{"beta1": 0.93, "weight_decay": 0.07, "decay_fraction": 0.841}
MLP neurons of a small language model. Each row is named by its layer, matrix (down: output weights) and neuron, and shows model dimensions 592-655. Each number is 200 + 40 x the weight over its row's rms, rounded and kept within 0 to 999. A neuron's up and down rows have the sign that makes its largest values positive.
A block is one neuron, or neurons of one layer that tend to fire together. After each block is what it responds to, as a language model described it from the Wikipedia text at the highest values.

L7.down79,194,166,244,179,219,216,201,195,232,256,205,129,245,216,171,203,192,181,134,213,203,259,230,268,157,154,227,229,212,257,150,235,136,258,267,218,206,177,186,217,131,180,258,258,197,139,139,189,169,263,228,152,185,147,212,189,248,154,180,208,220,266,196,229
L7.down256,236,260,163,189,178,221,180,175,201,187,240,224,144,257,282,200,248,138,168,236,175,237,92,273,240,222,151,164,192,197,202,190,263,145,220,182,189,138,193,261,150,205,187,222,256,290,230,182,217,166,191,198,173,219,196,154,190,175,192,168,191,139,214,180
L7.down574,233,192,228,170,257,184,113,178,176,144,241,222,192,164,128,173,197,201,202,149,209,164,39,173,99,147,128,241,202,126,204,183,218,228,248,147,220,201,175,152,279,159,202,205,145,209,198,169,179,193,183,262,279,240,197,167,187,193,168,203,235,270,155,161
L7.down605,212,238,259,110,241,170,183,258,153,195,208,133,214,230,189,142,202,247,204,226,203,197,207,152,180,150,195,256,214,119,207,180,248,154,249,198,170,269,208,285,191,153,180,206,187,171,215,121,198,246,185,202,219,192,138,177,171,173,216,234,160,164,212,197
Mid-compound hyphens

L7.down457,200,188,136,180,142,230,200,208,137,239,148,180,212,304,269,235,146,183,190,196,192,123,240,237,166,263,185,195,147,186,309,112,136,181,208,123,198,217,174,256,197,185,269,116,149,150,157,207,226,178,231,179,192,169,172,122,199,175,180,153,164,171,176,203
L7.down647,278,187,204,132,201,154,171,231,270,217,166,201,138,140,160,209,127,211,218,225,126,180,198,192,250,179,245,221,240,179,162,157,171,138,191,223,139,262,267,287,189,234,201,226,149,212,165,206,217,258,164,149,257,241,214,173,162,147,119,212,228,218,219,294
L7.down982,256,160,261,152,215,197,265,244,256,292,134,172,220,211,186,196,279,208,103,231,206,216,125,229,154,127,201,264,206,155,149,218,212,202,162,184,272,170,247,164,243,231,248,250,98,189,177,162,217,236,136,220,170,219,232,200,193,185,156,264,101,175,264,291
L7.down1016,143,171,187,222,217,241,203,216,245,143,142,183,173,220,190,231,138,227,194,254,234,173,195,223,192,244,214,225,201,315,166,215,121,227,204,239,300,143,193,144,186,247,209,271,218,206,237,214,248,192,240,194,160,188,188,190,184,216,165,130,250,286,177,170
Nominalized action nouns

L6.down922,231,133,261,238,143,245,138,212,210,188,142,147,165,252,243,206,168,181,164,203,225,230,166,163,178,184,231,208,217,215,131,231,162,217,260,143,126,238,202,167,189,190,184,221,212,179,225,223,244,129,178,203,156,111,124,230,223,183,167,139,215,217,116,173
Opening quote marks mid-sentence

L4.down65,179,230,226,163,133,176,251,167,200,239,125,202,184,190,211,166,132,243,146,234,200,242,168,238,196,203,204,200,200,165,134,217,138,182,222,306,258,296,247,186,142,145,112,175,187,213,208,160,271,258,162,186,227,194,257,180,251,267,212,211,206,177,163,216
L4.down129,201,102,198,174,138,122,125,174,232,151,226,191,221,163,235,124,163,103,303,233,248,221,182,191,177,134,203,257,217,236,199,212,260,137,127,216,247,160,210,223,229,149,177,259,134,168,227,213,177,204,227,174,228,202,177,168,184,183,278,225,154,200,228,215
L4.down288,188,234,147,193,185,263,191,203,246,169,248,222,188,215,290,206,223,211,191,179,221,171,198,156,220,222,269,240,198,247,177,133,219,243,200,115,181,203,183,221,210,189,270,163,270,192,178,160,211,225,106,156,160,233,192,181,159,188,219,220,176,180,195,194
L4.down1019,218,154,186,197,197,224,215,170,198,167,254,219,226,214,143,168,165,195,194,270,219,225,185,112,169,238,171,251,220,196,224,213,197,194,238,190,182,217,265,225,211,259,267,178,170,152,272,171,212,193,250,221,174,224,160,214,165,188,182,170,224,216,276,253
Clause-opening "in"

L7.down207,251,235,124,311,208,241,243,163,207,154,120,183,239,177,269,167,195,145,234,153,209,220,130,217,221,132,244,254,160,202,235,200,189,248,206,161,147,156,152,235,205,227,124,154,277,239,215,158,244,235,158,149,244,78,98,190,188,210,115,151,185,183,205,249
L7.down249,178,178,206,199,225,188,233,188,219,135,184,209,184,193,213,180,256,180,176,169,160,129,195,267,262,194,190,152,200,166,160,181,180,190,285,201,117,163,270,177,299,264,248,277,115,218,189,194,213,164,90,120,232,202,177,187,217,218,275,240,222,189,283,176
L7.down307,224,282,160,195,231,185,190,208,191,227,176,189,177,227,214,151,133,161,178,196,233,176,151,168,219,228,162,159,267,173,222,242,205,198,188,190,112,264,189,294,167,234,155,189,146,253,206,168,251,130,234,160,278,167,170,188,239,176,163,244,203,207,135,218
L7.down424,191,223,232,272,142,175,186,237,201,249,214,211,255,146,190,144,186,209,174,220,145,228,158,222,345,125,260,212,271,199,215,180,239,134,209,199,147,161,208,198,231,217,217,189,193,153,277,206,144,168,185,205,180,231,173,137,225,222,206,241,231,203,160,226
Table cell entries

L6.down514,170,205,189,186,206,222,199,205,181,199,180,233,258,247,216,222,164,196,220,249,140,146,140,123,178,183,188,187,265,187,135,203,204,153,181,184,188,169,253,239,196,196,176,198,177,205,209,255,167,194,206,233,151,225,254,135,244,158,243,215,230,237,214,221
Clause-introducing words

L7.down169,157,167,238,218,181,150,185,141,228,236,204,254,227,157,174,174,255,182,239,176,166,141,162,300,199,203,258,144,115,179,246,187,218,173,224,176,165,253,200,199,168,168,170,205,265,252,217,206,166,199,243,209,222,160,188,176,201,236,264,221,236,221,208,223
L7.down347,207,236,169,207,247,278,182,172,207,132,185,204,255,241,166,238,199,194,251,217,239,168,250,147,113,231,188,175,214,131,198,178,237,183,198,243,214,186,237,145,159,188,168,199,179,129,201,190,207,177,225,170,194,148,155,181,229,247,178,238,265,217,211,275
L7.down509,187,209,186,209,255,189,110,153,268,197,176,129,156,248,229,259,180,208,163,229,242,284,256,250,230,200,167,230,234,165,200,243,261,143,150,156,197,189,237,134,269,268,150,245,219,128,180,219,247,155,169,237,188,185,160,183,194,224,150,153,242,106,240,171
L7.down527,216,225,174,157,188,225,177,184,238,142,281,142,207,250,136,184,229,207,221,106,234,112,282,211,243,281,163,143,236,189,208,245,147,206,141,157,145,190,166,194,193,254,93,166,262,242,212,217,273,160,117,232,266,236,196,191,185,226,153,237,206,268,196,167
Clause-ending punctuation before continuation

L7.down281,169,215,264,177,276,189,220,219,245,225,246,185,225,146,228,208,208,181,173,261,199,195,211,171,232,265,218,140,264,221,181,153,216,263,164,230,112,232,152,178,163,162,213,212,214,212,222,213,165,259,130,196,206,138,192,166,177,192,163,184,150,174,227,245
L7.down658,233,119,110,202,239,187,155,172,210,125,162,180,203,107,167,248,259,198,247,274,163,266,223,72,168,153,197,165,167,349,110,183,189,212,168,220,204,194,155,268,230,176,226,180,260,110,273,196,182,119,177,235,204,213,204,234,257,200,203,183,129,148,165,160
L7.down795,168,151,187,185,241,224,175,227,239,199,232,214,214,257,202,160,210,248,234,212,237,232,218,161,256,239,183,217,182,100,187,215,145,115,214,69,190,214,236,202,162,202,158,141,215,160,243,278,202,206,166,278,187,145,212,215,228,194,293,253,229,223,200,208
L7.down914,146,242,227,160,216,287,170,213,163,266,215,212,161,186,235,190,219,219,135,151,249,214,237,182,237,151,158,253,177,211,224,163,191,170,204,210,132,227,225,215,217,200,245,210,184,184,205,155,130,196,93,139,193,189,197,211,169,220,166,318,194,204,208,207
Mid-sentence opening quotes

L4.down136,195,164,237,167,197,218,164,195,188,228,169,173,223,206,177,138,169,225,165,305,235,204,210,227,126,212,216,159,308,204,265,163,232,181,245,173,191,206,165,236,207,194,104,191,184,116,257,181,208,245,237,187,80,200,219,233,155,234,170,187,167,175,238,177
L4.down428,240,217,190,166,186,253,181,172,198,223,256,177,228,203,181,200,158,176,246,221,207,214,108,187,147,190,202,143,246,223,259,223,234,106,198,151,208,230,218,195,280,175,180,231,114,77,207,228,264,233,136,236,187,214,223,219,202,234,146,157,250,156,269,101
L4.down737,197,232,204,211,200,179,179,207,208,217,180,229,153,238,169,154,150,219,213,297,198,183,210,218,179,164,143,186,248,164,155,292,225,202,180,257,242,244,187,210,218,241,219,210,147,138,235,174,200,220,205,169,219,169,263,183,166,201,179,153,192,183,221,114
L4.down903,197,198,193,169,158,168,157,121,233,222,188,99,226,210,239,162,211,225,212,220,237,184,183,223,120,176,224,213,219,195,244,186,177,199,170,192,207,170,242,278,220,211,150,179,174,235,183,255,222,162,232,220,150,181,270,189,217,180,166,210,171,170,281,163
Table row end

L4.down533,182,216,267,192,220,202,206,179,221,181,159,217,236,165,167,171,249,181,288,208,258,207,240,212,132,216,233,127,155,129,169,217,192,312,196,248,224,214,230,178,243,211,201,224,205,261,149,162,216,186,226,214,232,169,208,191,188,234,200,257,228,220,133,207
L4.down649,207,237,196,201,288,150,93,229,198,258,173,173,212,204,275,212,152,211,205,185,182,229,208,206,212,147,188,188,201,288,147,179,264,184,208,207,175,190,184,226,228,185,241,174,171,192,239,132,197,242,244,226,221,138,251,184,188,180,158,169,221,234,212,208
L4.down706,226,155,211,207,132,158,278,240,196,278,149,181,216,219,237,273,183,135,207,200,245,198,221,185,170,173,186,103,220,265,266,214,246,210,226,223,155,177,266,209,189,222,225,177,265,211,240,133,197,163,149,226,169,192,184,211,216,160,214,167,175,169,198,232
L4.down847,199,104,150,206,231,201,192,224,229,112,191,136,212,270,283,242,247,211,202,178,194,256,233,196,127,235,192,256,223,218,165,181,272,194,194,220,201,247,250,252,205,215,171,177,221,240,274,158,166,202,218,189,172,254,244,213,327,237,161,211,173,211,161,220
Head noun after determiner

L4.down634,242,174,223,224,159,188,125,217,219,144,187,280,187,196,311,140,205,178,158,166,217,171,246,188,268,194,259,192,198,181,173,208,195,219,174,163,181,206,240,153,170,181,235,290,159,246,130,232,189,268,187,199,171,205,165,194,301,235,242,167,197,197,157,207
L4.down744,203,207,127,222,199,201,167,193,178,237,189,178,226,175,175,254,142,204,207,185,149,201,172,204,221,209,225,226,198,195,244,235,199,164,128,193,250,218,196,201,203,228,101,206,190,154,199,233,139,174,243,174,149,155,207,243,219,207,255,154,162,197,149,196
L4.down941,319,131,161,181,218,206,233,172,192,193,197,202,153,236,115,282,212,246,143,202,149,281,206,161,238,244,194,207,261,121,184,196,212,113,197,196,223,194,227,111,195,237,263,220,303,126,157,255,251,157,218,231,195,203,219,155,244,152,148,180,160,198,261,193
L4.down958,280,207,213,170,148,150,195,118,237,139,60,189,186,138,234,177,179,135,267,167,188,143,173,183,200,230,178,171,208,190,216,159,254,166,125,230,206,208,158,192,148,236,216,253,178,170,184,196,185,236,176,180,132,196,240,228,156,282,254,185,224,262,246,185
Quote opening a noun phrase

L4.down58,211,239,193,219,235,139,177,169,236,213,249,135,148,235,218,99,238,124,190,164,205,195,251,181,262,282,183,174,205,163,160,221,259,229,202,218,216,154,187,208,177,156,194,211,184,212,216,263,163,228,210,244,226,199,186,86,207,201,216,219,137,153,245,271
L4.down243,228,207,187,195,236,167,209,247,184,278,234,242,298,188,218,126,186,172,156,200,163,111,145,200,254,187,137,140,182,236,208,246,182,214,216,272,206,241,267,162,226,113,214,198,178,217,142,198,174,126,261,227,217,94,251,189,177,229,251,254,232,167,251,204
L4.down635,134,155,143,173,212,242,243,191,258,115,167,126,242,206,200,182,269,246,217,206,229,290,195,208,217,251,178,261,190,178,220,158,219,246,273,211,228,251,177,239,192,153,177,214,160,247,188,267,217,175,102,172,162,203,179,203,244,219,169,237,152,137,205,336
L4.down806,218,171,225,217,200,215,179,155,105,221,190,215,196,253,196,181,123,207,206,192,176,137,209,136,200,187,173,166,197,136,222,152,195,136,244,206,238,151,246,166,139,210,109,198,196,155,192,202,226,188,120,207,163,182,191,140,217,208,268,246,196,216,194,207
Clause-linking conjunctions

L6.down276,214,230,132,121,223,195,211,178,209,268,152,188,184,197,153,179,296,208,166,221,278,192,241,172,186,252,269,246,223,174,270,228,144,213,168,311,142,185,169,194,123,178,219,238,146,221,244,173,177,170,269,236,119,195,210,208,236,171,149,168,265,191,201,279
Head noun before of-phrase

L6.down925,268,187,204,157,230,197,244,228,215,176,215,164,234,221,190,168,180,242,199,253,187,210,202,179,205,137,113,139,165,188,261,205,172,168,191,201,248,202,168,175,135,233,192,261,186,212,194,192,142,228,189,132,231,172,159,239,195,211,200,155,119,227,123,154
Preposition "in" in set phrases